MLP neurons of a small language model. Each row is named by its layer, matrix (gate and up: input weights) and neuron, and shows model dimensions 320-383. Each number is 128 + 32 x the weight over its row's rms, rounded and kept within 0 to 255. A neuron's up and down rows have the sign that makes its largest values positive.
A block is one neuron, or neurons of one layer that tend to fire together. Before each block is what it responds to, as a language model described it from the Wikipedia text at the highest values.

Score separators in results
L8.gate1513 [146  93 160 192 163 122 100 118 149 140 137 155 155 150 171 178 127 116 162 114 102 172 115 157 110 150 187 159 133 120  74 157 152  54  89  91 113 184 197  98 101 103 164 100 107 184  85 106  99 137  90 109  74 112  61 116 121 137  96 137 130 127 127 148]
L8.up1513 [135 121 106 105 117 152 120  96 106 151  99 130 146 172  88 115 109 166 135  64 109 148 167 114  49 103  72 183 148 109  66 125 196 139  45 106 126 118  73 164 146 143 146 231  83 110  86 114 127 174 148 114  73 164 126 122 129 148  89 182 140 145  89 141]

Sports stat table separators
L3.gate207 [ 67 157 119 103 119 131  78 184 166 190 136 119 135 133 162  84  83 129 122 237 143 197 123  94 122 113  50 170 194 118  63 122 182  97 170 188 124 141  70 161 133  84 184 153 133 162  65 108  95 135 116 132 122 162 161 132 101 122 196 186 141 161 122 129]
L3.up207 [103  96 142 116 106 130 124 108 185 150 108 179  90  69 143 147 169 149 106 142 138 208  83 180 149 132 117  74 126 124  91 109 144  86 155 133 109  65  63 123 123 132 162 134  91 116 133  87 118 142 126 123 112 148 105 123  71 156  86  99 113 142  97 147]
L3.gate627 [146  83 133 146 104  54 174 125 161 106 147 111 116 132 105 167 160  90 147 133 136 164 145 109 122 139 132 180 178 197 124  56 127  84 140 112 150 137 152  86 150 171 142 132 130 156 112 218 127  60 125  90  84  80 117  86 105 139 102 159 111 139 181 121]
L3.up627 [137 134  65 115 124 109  97  73 110 138  91 129  81 129 117  62 138  68 122  87 140 108 124 135 176 169 119  63 148 145 105  81 129 146 166 139 149 124 100 153 131 142 159 118 158 132  92 104 160 124 133 150 117 159 146 149 138 145  64  94 133 120 170 180]
L3.gate689 [151 141 168 109 137 151 159 111 173 177 182 154 105 200 123  77  68 104 137 163 100 113 144 147 131  96 118 157 113 100 110 145 167 121 130  97 190 110  92 145  82 109 141 109  94 138  42  88 113 218 140  88 158 156 170 188 117 154 141 169 150 126 117 206]
L3.up689 [129 138 163 122  97 135  79 173 151 100 166 161 103 118 113 101 154 147  54  76  77 151 128 119  73  94 209 154 128 133 156 146 131 148 176  87 174 122 136 136 151 147 140 129  58 154 139 160  86 120 121  89 111 124  99 150 148 122 108 144 165 121 209 152]
L3.gate1310 [110  91 148 152 132 119  42 125 114 159 111  97  67 147 165 110  80 148 201  94 122  96 118 174  19 115  82 164 110 147  55 168  83 138 188 120 152 174 135 159  64 137  67 123 105 151 114 159 139 160 133 126 104 129 102 130 141 119  99 172 157 100 165  90]
L3.up1310 [ 70 115 170 156 150  69 104 136  65 166 116 125 152 155 166  99  95 147 128 130 147 150 114 134 144 110 118 143 147 125  80 134  88 138 164 142  86 120 124 183  82 173  99  54 142  88 101 139 166 100 150 142 168 124   5 155 118 184 124 118 172 126 122 130]

Evaluative adjectives after determiners
L3.gate177 [118 138 113 142 160 173  66  99  96  75  98 134  97 136 120 100 127 136 139  99 136 124  88 118 139 176 101 156 110 146 120  71  89  67 103  74  81 146 125  43 119 148 121  78  79 206 100 106 162 149 160 124 128 133 116 123 106 136 160 160 128 102 153 123]
L3.up177 [186 122 169 105 163 134 107 212 148 134 110 119 115  97 106  90  97 144 109 155 117 110 112  84 154 111 155 116  97 142 131 154 157 133 151 121  72 178  98  55 177 129 196  96 159 102 139 152  97  91 120 122 121 135 116 121 137 132 106 153 156 138 155 124]
L3.gate671 [117 133 180 149 127 172 107 161 164 119 107 114 170 177 144  97 116 113 133  88  90 157 102 129  84  92  81 125 174 188 128  88 140  87  62 115 133 150 133 123 111 163 150 161 137 166 174 114 119 166 152 131  97 120 132 136 193 121 171 142 150 170  76 170]
L3.up671 [100 157 127 125 164 187 121 123 142 107 158 114 147  99 146 122  72 148 181 115 183 126  81 115 135 103  32 122 147  89 112  63  98  99  98 114 104 146 112 105 118 118 173 126 229 139 109 102 117 116 147 156  48 140 153 124 153 156 106 185 105 168  79 143]
L3.gate929 [147 104 125 138 135 154 135 118 167 121  90 128 174 131 136  84 131 151 181 104 167 139  91 118 183 135 107 104 132 154 149 115 117 161 113 100 148 162  23 108 128 142 159 126 113 116  82 173 112 118 180 174 129  99 166 126 104 101 123 131  93 141  80 183]
L3.up929 [141 144  87 177  88 113 147 131 156 162 120 142 170 139 112  59  98 114 125 111 160 214 153 131 136 110 133 110  99 129 102 157 122 143  92 101 153 145  69 121  92 185 143  89  89 105 107 181 144 117 161  92 102 176 116 151 160 102 130 146  88  88  80 142]
L3.gate1082 [115 157 101 132 137 151 125 161 126 151  96 146  97 125 111 105 130 120 127 150 134 191  46  85  84  98 115 181 211 151 103 127 152 167 173  70 153  96 118 143 134 141 140 121 130 159  71 161 162 138 129 107 104 148 122 157 101 109 109 108 133 134  72 149]
L3.up1082 [134 108  82 151 179 138 137 113 133 127  92 119 129 133 157 109 192 124 146  95 147 131 101 145 141 136 113 119 148 105 156  37 128 148 141  68 115 141 111 127  92 178 108 128 138  91 116 134 148 133 142 176  83 111 110  92 140 126 157 122  89 130 147 127]

Nationality and origin adjectives
L3.gate71 [144  91 119 113 156  45 137 114  76  99 130  91  87 129  91 100  71 193 120  84 126 130 155 106 193  96 179 102  97  75 138 125 127  83 141 139 121  70 103  84 122  89 121 208 115 142 130  91 123 101 114 152 153  56  76 115 121 157 134 144 116 141 150 121]
L3.up71 [144 145 141 135  95  17 144 100 108 114 117 140 155 110 128 134 150 175 157 136 108 127 161 127 138 140 190 125  92 104  76 162 139 108 186 122 123  46 116 156 160 112  92 123  97 115 123 149 147  99  69  91 119 149 167 105 144  93 160 136 144  98 174 113]
L3.gate178 [112 113 148  68 145  99 108  54 169  73  99 127 175 104  63 127 124 133 128 185 143 123 182 134 133 104 111 146 143 100  76 110 124  91 147  87 139 129 101 163  99 165 120 160 108 194 118  97 138  98 145  99 130 190 131 128 152  97 148 130  50  99 129 122]
L3.up178 [130 114 144  83 174 118 165 138 118  66 121 139  96 101 122  53  94 142 147 178 190 140 163 105  92  90 146 160 152 112 126 119 140  92 117 139 125 132 117 127 107 124 130 151 151 154 120  73 160 162  89 102 118 174 144 113 172  75 127 114 150 145 115 117]
L3.gate695 [128 216 110 123 176 161 167 145 139  94 146 179 123 111  80 116  75 129 124 125 129 115 157 175 152 166 136 172 114  89 139 139 167 127 110 122 103 128 128 176 123 102 149 133 127 156 149 177 150 120  97 162  98  89 171 122 127  97 105  87  87 157 121 176]
L3.up695 [116 151  74  97  88 179 124 124 183  94  91  99 127  68  30  79 125 118 173 108 119 166 121  47 116 133 145 175 190 183  96 139 118  95 158 153 114 153 127 186 110 159 114  93 126 118 123 157 104 104 166 148  92 159 148 147  93  74 175  84 103  65 110 199]
L3.gate1084 [136  78 115 143 140 122 144  51 164 135 109 158 145 161 130 115  82 168 176  45 130  59 150 103 142 130 136 108 120 117  70 134 112 154 145 154 127  85 104 140 129 118 116 139 107  72 155  82  95  97 136 109 113 159 110 101 112 103 134  59  85  98 112 176]
L3.up1084 [136 219 162 127 105 168  94 165 159 166  73 145 138  70 155 109 174 110 161 151 103  83  53  89  92 102  96 121 163 122 152 107 105  94 113 175  79 100 134 153 156 111 101 176 118 101 133 125 124 113 142 120 172 155 139 129 100 152 131 105  96 115 162 161]

Upcoming person name
L8.gate739 [141 139  82 174 139  72 130 138 138 142 161 114  55 187  84  68 106 158  98 147 193 152 137  51 105 140  91 107 121 124 203 147  98 135 168 101 149  93 152  96 137 116 142 106  82 141 140 105  98 115 182 123 137  90  74 125 110 108 104 186 115 177 103  73]
L8.up739 [194 128 189 157 186 106 160 141 188 113 125  57 121 143 142 132  72 135 149 154 119 128  96 122 100 141  96  86  99 136 146 102 105 114 144  70 118  91 170 108 106 114 172  95  82 162 129 107  91 131 157 147 152 129 142 176 134 121 120 195 153 105 166 124]

Digits in statistics tables
L9.gate47 [ 51 162 105 121 142 130 105  75 147 160 125 127 166 134 104 129 132  73 173 111  86 117 141 134 102  88 181 120 121 152 129 143  90 112  67 131 116 141 124 118 112  97 128 148 112  85 122 127 132 118 149 159 124 169 169 104 156 145 134 117 137 139 128  97]
L9.up47 [142 183 121 250  97 167  47 142 162 104 119 140 140 100 127 154 109  97 198 172  88 106 104 116 176 126 147 105 107 137 131 121 121 145 164 158 165  79  95 140  74 124 113 100 146 156 118 160  79  83 136 127  98 102 106 128 129 140 151 140  72 142 108 168]
L9.gate446 [191 120 120 103 147 165  34 183 113 163 123 124 131 191  73 128 143  85 120  91 136 126 141 164  52  78 129 125 148 117 178  96 131 146 144 178 187  79 104 132  83  96 143  39 112 126  81 129 138  77  86 105 183 173 139 167  73 139 137 106  85 147 139 178]
L9.up446 [138 143 115 133 180 153 119 161 150  74 169 128 159 182 170 103 111 153 158 141 121 147 121 186 129 100 161  81 110 118 110 111 136 110 120 174 130 112 119 134  77  86 139 109 171 110 127 134 105 120 145 104 160  96 193 118 114 124 131 114 108  82 117 139]
L9.gate953 [126 121 139  93 163 129 143 151 161  69 114  58  84  98  78 103  90  78  97  78 140 126 157 115 104 143  99 161 138 160 111  51 129 135 143 161 129 143 160 109  72 158 188 114  71 137 168 108 125 136 112 150 188 128  75 140  59 111 144  85 143 138 139 135]
L9.up953 [115 145  42 119 154 165 139 123 139  64 131 167 204 122  63 122  93 151 167 124  36  69  71 145 169 135 128  66 103 113 147 163 139 131 122 115 178 108 108 149 103  94 191 122 151 152 128 174 142 120 142 166 111 150  81 167 146 122 122 165 153  71 205 128]
L9.gate1303 [127 163 123 132  65 157 122 139 151  48  71 168  86 156  84 111 149 134 149 121 150 105  52 145 116 111 147 120 147 129 120  95 120 116 168 138 149  96 107 177 120 105 112 114 137 116 146 157 160 184  97 119 152  74  62 163 112  81 129 137 103 104 133 127]
L9.up1303 [123 167 132 111  73 101  62 107 130 152 132 145 152 140  72 134 101 129 110 128 119  72 174 163 163  97 172 129  93 133  88 154 116 138  73 122 191 124 127 133 148 106 133  72 132 156  95 102 168 179  49 130  95 115  54  77 131 109 127 118 178 127 118 120]

Predicate complement noun phrases
L9.gate199 [204 157  93 119 101 128 163 129 172 210 118 100 120  49 109 155 132 128 168 119 158  87 145 157 152 163 201  95 160 152 141  97 109 160  67 120 138 128  43  75 149  98 132 118 129 130 122 107 104 126 109 208 112 137 105 117  88 113 184 177  97  83 156 173]
L9.up199 [165 130 103  95 183 153 142 131 147 212 106 109 163 149 148 147 112 174 130 130 108 187  87 136 132 170 110 148 187 184 146 101 100 153 142  33  96 124 130 171 191 123  92 121  57 140 134 195  71 187 101 197 123 139 135  89 130 146 143  78 101 145 130 151]
L9.gate453 [112 164 100 172 156 120  87 184 138 106  75 106 162  95 124 122 124 104 172 173  96 105 143 108 148 123 152 109 109 115 168 145  97 188 115  95 134  88 121 173 122 123  86  99 212 137 131 145 108 149 126 130 115  61 115  85 113 154 119 161 143 137 153 195]
L9.up453 [129 115 117 113 100 138 157 139 193 133 122 159 155 153  86 156 151 161 163  92 127 206  77 133  82 109  94 147 116 141 168 111  70  92 152 114 109 137 163  93 175 129  88 159 155 107 183 151  96 117 151 115  98  93 123  50 156 152 141 129  79 178 110 141]
L9.gate1071 [148 151 138 141 172 147 123 103 142 173 136  86 131 138 119 156 131  96 137  92 132 149 108 101 163 192 169 170 125 168 138 148  80 118 133  72  49 158 156 130 110  98  95  76 161  94 128 185 150 172 139 110  75 171 139 130  36 103 138 165  97 100 128 144]
L9.up1071 [124 134 110 141 132 155 118  97 171 213 102 160 129 105 142 104 155 154 191 143 112 187 126  82 139 137 169 137 156 124 121  72 112  97  67  75 111 141 153 126 121 113  89 160 125 131 149 167 127 156 137 151  55 117 113 112 138  48  99 139 121  79 164  89]
L9.gate1462 [ 96 101  99 104 137  85  98 140 127 135 135 210  74 149 122 156 166  88  99 133 114 141 148 131 104 174  91  73 110 106  94 183 158 100 121  78 119 102  97 112 118 156 144 156 126 128  82 105 128 179 139 166  96 102  88 100  80 186 100 211 128  78  97 162]
L9.up1462 [ 91 150 152  97 113 129 133 204 120 136  69 128 117  96 159 128 122 156 155 134  95 100  96 110  76  88 107 119  94 108 131 131  98 154 138 121 117 102 106 123 140 154 131 135 143 162 153 172 138 150 141 125 115  79 136 139 170 119 110  86 117  73 133  84]

Predicate noun-phrase start
L9.gate222 [156 150 141 120 123 103 103 105 124 114 114  99 121 156 154 128  78 135 115 137 128 120  87 118 155 117  93  82  82  67 116  83  80 135 129 125 127 141 102 174 125 118 120 137 152 115 121  95 124  78 136 114 139 115 150  64 153 146 107  58 103 116 123 149]
L9.up222 [138  36 105  92 122 129 158 111 120 139 123 127 136 111 159 142 162 111 140 120 119 143 157 134 121 103 204 136 167  73 226 170 156 129  85 189 182 132 128 133 133 111 131 205 108 158 103 133 101 125  61 152  83 101  85 147  68 131  84 112  96 164  85 152]
L9.gate538 [135 122 133 104 140 110 115 170 119 146 195  85 118 130 103  98 110 157  96 121 110 125 135 103  91 121  86  72 124  88 148 177 131 170 116 117 133 117 113 119 184 108 109 131 128 179 122 132  67  97 189 155 144 104 135 143 115 107 121 165 122 117 124 140]
L9.up538 [119 127 150 169 133 204 123 115 143 204 123 117 142 115 150 131 136 140 150 162 145 105 165 131 127 144 153 112 120  94  95 126 125 177 124  61 101 178  72 150 108  81  65 171 116 111 166 109 123 147 194 193 111 114 116 150 121 112 163 139 131 139 171  81]
L9.gate1082 [ 82 133 109  85 143  59  92 107 119 149 164 136 150 145 150  97 110 134 111  55 150 219 147  49  60 158 104  83 144 105 124 147 146 123 145 113  82 107 166 114 171 173 136 101 163 166  97 170 110 161 214  66 105 158 171 107  99 102 160 121  85 106 124 134]
L9.up1082 [165  96  64  84 101 117 150 110 139 121 116 108 124 139 116 102 107 121  99  92 141 151 168 102 147 120  85  82 150 187 111 148 146 124 126 142 139  77 147 130 143  73 148 127 152 119 122 120 109  80 111  95 153  77 142 147 149 114 128 147 102 148 171 140]
L9.gate1322 [124 184  95 101 156 157 108  69 141 110 185 163 113  88 144  75 199 136 168 172 136 102  83 109 165 125 137  66 134  48 105 159  74 158 117 103 118 120 154 139 124 127 131 152 135 157 125 172 126 139 115 142  82 148 178 145 133 133 162 180  87 105 132 128]
L9.up1322 [209 159  97 154 112 109 133 109 146 155 152 132 108  90  85  92 151 131 139 103 109 151 117  99 136 133 154  55 122  92 112 131  67 152 121 174 121 150 101 114 135 111 216 161 172 108 148 149  80 100 148 188 117 103 117  99 127  83 177 140 137  70  99 110]

Marriage and couple words
L3.gate309 [159 102 119  45  98 154 144 124 169 107 166 139  90 169 112 179 123 145 146 124 107 126 167 103 144  85  92 163 151 132 114 100 165  89  66 142 165 113 126 123 158 158 128 128 132 110 165 126 135  72 101 141 206 207 136 134 169 142 195 125 149 209 168  87]
L3.up309 [206 147 105 143 161 129 147  85 113 128 154 136  91  93 139 175 173 185 106 137  96 151 171 138 173 104 110 110  73 139 140 151 164 105 112  94 117  95 146 112 119  83 120 154 176 114 163  97 115  96 119  99 147 188 192 115 191 109 183 173 162  77  96  86]
L3.gate566 [124 166 172 113  79 111 138 119 112 130 153 171 110 180 143  71 165  91 121 178 150 135 152 118 149 118  82 152  85 123 186 149 115 172 114 174 122 140 139 151 101  97 117  74 133 117  83 143 135 107 162  93 128  69 100 129  94 177  99 137 117 157 101 114]
L3.up566 [151 161 141 125 157 185 188 101 104  89 133 146  96 104 138 130 133 139 128  91 140 117  97 143 100 185 169 194 192 114 170 147 167 230 140  91 130  82  66  90 141 171  96 122 137 146 111 112 174 115 167 132 116 106 115  84 137 105 164 150  70 159  71  65]
L3.gate1150 [150 100 143  97 120 110  98 123 124 188  92 161 152 142 117 101 108 123 140 139 116 153 130 136 127 139 164 109 146 117 152 122 117 135  65  95 115  67 198 104 104 162 101  93  98  94 144 137 117 112 147 126 112 161 114 173 197 100 174 123 130 156 113 149]
L3.up1150 [111  94 166 123 123  95 123  57 142 109 104 143 122  85  80 114 116 102 147 112  99 189  63 101  86 133 186  93 193 126 112 133 112 100 156 120 111  83 100  93 118 164  66  79  94 153 108 158 136 103 135 108 149 110  87 117 152 157 154 134 127 185 119 142]
L3.gate1191 [111 189  68 135 151  66 110 151 123 128 101 118  68 151 125 149 133 100 110 130 117 148 107 156 116 123 140 117 129  74  76 157 110 118 162 205  81 119 133  96 113 102  81  56 177  75 128 124 153  89 119 130 111 146 133 143 174 111 104 134 114 142 136  70]
L3.up1191 [150 112 147 124 162 182 167  86 114 139 219 151 125 114 142 135 139 135 139 114 161  76 129 157 157 100 144 121  74 123  98 143 121  92 134 119 153 132 218 103 105 122 177  95 177 165 113  99 142 121 136 174  95 205 149 100 116 191 167  91 134 116 115 153]

Institutional name modifiers
L3.gate426 [ 85 104 116 139 145 136 149 114 153 106 117  76 145 120 210 166 113 104 182 154 156 176 137 136 114 119 141 114  98 153  97 162  85 147 164 122 107 102 122 124 109 152 138 142 144 134 136 163 143 111  82 102 121 109  64 140 161  82 151 181 166 149 139  94]
L3.up426 [133 110  79 127 165 200 136 128 137 107 134 141 177 142 152 133 109 170  89 106 146 189 145  99  87 117 145 132 107 129 163 165 165 149 138 124 126 105  54 134 136 119 136 122 117  57  97 149 113 133 143 132 139 139 160 125 118 119 107 135 120 143 142 109]
L3.gate852 [144 102 207  96  87 138 148  78 157 108 127  88 123 180 161 134 165  88 182 138 215 154  89 138  60 103 192  97 170 103 126 173 136 146 120 194 157 171 127 152  79 100 156 118  63 142 152 185 136 144 120 130 143 167  89  67 122 184 121 206 132 195 117 122]
L3.up852 [150 118 144  39 103  98 176 104 247 125 162 115 103 132 158 110 143  82 120 165 188 158 137 142 136  33 172 135 135 100 127 123 102 208 120 191 135 126 108 140 102 101 131 143  86 162 128 131 106 131 139 146 113 178  80 133  89 139 171 152 125 176 136 143]
L3.gate1123 [113  44 101 152 207 101 167  61 124  96 154 102 136  85 150 164 124 190 167  85 118 144 145 107 121 135 127 164 137 139 177  97 104 121  82 144  86  91 101 135 124 142 123 106 121  67  90 181 130 150 103  38 137 162 129 150 113 152 162 126 113 144 110 165]
L3.up1123 [108 138 163 160 170 129 148  53 138 159 110 186 146 124 101 155 145 111 102 181 131 166 144 121 159 157 175 177  89 117 123 111 100 122 120 131  86 125 135 155  94 120 127 115 168 111 126 164 171 144 109 126 114  78 141 125  76 202 173 113  37  93  90 150]
L3.gate1495 [112 126 131 130 119 134 116 136 153 101 123 134 147 176 108 131 145 153 166 134 143 163 119 107 121  87 139 107 114 103  62 194 127 112 115 187 154 129  96 139  82 114 123 155 114  98 123 121 115 157 131  49 155 148 137 141 151 166 114 123 132 112 118  93]
L3.up1495 [ 96 122 131  75 102 136 137 106 135 156 155 100 102  78  85 151 197  76 136 146 115 114  80 135 114 139 122 155 137 177 109 128 150 190 107 126 103 150 151 146 151 144  37 139  58 148  73 133 101 192 158 130 117 122  92 119 152 130 148 130 121 139 149 169]

Before a person's occupation
L8.gate795 [171 143 121 102 166 117 137  84  86 113 179 189 156 107  83 160 152 117 151 165 172 140 123 149 104 164 128 124 195  93 127  77  74 158 118 144 170 162 139  61 167 155 164 124 138  96 160  92  94  91 128 168  83 148  74 133 181 126 157  75 104 122 110 161]
L8.up795 [120 111 120 157 148 159 104 180 106 154 186 145 133 118  76 109 139  95 132 147 139 138  73 101 167  61 149  63 123 152  83 185 179 145 106 136 125 181 112 131 145  84 217 102 134 159 139  76 110 121 146 138  54 138 166  80 139  93 179 189 161 166 176 151]

Predicative article after as/be
L8.gate74 [110 140 129 116  84 169 141 102 124 123 169 110  83 119  90 133 172 114 114 128 117 101 126 141  99 129 119  72 156  99 142 194  57 146 172 117  92 108 168 135 107 120 123 138 143 131  56  70 113 120 142 111 130 123  74 105  81  59 140 137  72 112 121  65]
L8.up74 [131 198  56 172 167 115 106 139 106 107 149 195 113 129 120 182 147 158 178 131  89  96  99 133 117 145 133 112 110 181  87 167 110 181  81  90  59 153 118 138 145  29  59 136 120 181  96 158 130 147  72 119 100 193  97 129  88  34 156 110 145 129 170 122]

Mid-name words in titles
L9.gate688 [146 118 136 120 175 159 138 119 131 137 159 108  96  77 191 167 102  19 177 147 210  46 119 140 146  96 181 148 105 183 144 141 165 109 173 128 128 144 164 117  97 110 109 126 159 153 133 143 100 119 103 118  92 123  57 145  92 172 142 192 104 114 123 132]
L9.up688 [170 158 172 114 160 120 164 103  99 170 162 139 147 170 182 125 155  97 108 101 177 106  87  65 111  97 121 112 149  65 156 144 152 168 130 129 132 124  80 113 163 161 162 128 152  90 123 125 158 180 108  71 141  46 121 128 155 132 123 197  86  96 138  78]
L9.gate1150 [139  96  97  96 137 115 138 133 185 105 152 110 109 143 116  70 187 142 142  86 128 162 105 122 112 100 111 152 160 112 149 103 187 131 159 200 105 146 100  86 160 123  73 109 156 189 118  85 107 141 107 154 109 123 149  98  90 118 215  97 103 163 179 162]
L9.up1150 [174 137  51 124 171 146 168 106 135  79 109 130 106  92 136 145 183 105  89 111 183  35 134 124 134  99 118 189 126  99 132 100 159 126 150 131 124 134  95  96 130 184  93 154  86 147 150 104 169 230 116 116 134 150 195 118 116 106 135  87 137 144 126 116]
L9.gate1378 [132 139 142  89 101 148 157 105 179 139 115 143  87 121 161 156 113 150 148 133 179 113 158 119 108 136 155 118 147  94 141  70 133 176 122 161 167 160 107 170 108 160 159 107  86 114 135 147  48 150 121 103 115  96 113 192 103 132 139  69 142 115 108 160]
L9.up1378 [173 108 134  81 139 116 121  83 170 155  99 174 116 144 173  94 125 134 147 110 154  75 127  87 131  95 158 114 119 119 100 116 126 197 130 178 164 103 127 175 113 164 139 108 178 102 146 132 125 144  98 118 143 104 179 143 154 146 193 101  97 111  75  92]
L9.gate1399 [130 122 131 135 135 139  97 126 177 143 146 207 126 101 144 133 193 126 151 144 103 139 160 144  86 178 132 135  98 119 123 128 132 178  85  88 206 197  94 143 141 139 123 146 142 122 155 119 111 144 133 121 136  62 116 140 101 157 135 154 139 112 133 110]
L9.up1399 [116 157 119 120 181 161 120 132 146 119  66  72 169 192 178 200 114 140 161 119 147 118 130 133 104 106 151 125 108 133 154  74 114 150 127 136 194 159 108 137  90 190 158 126 133  63  85 146 112 110 175 143 103 123 169 125 138 153 148 150 148 160 104 113]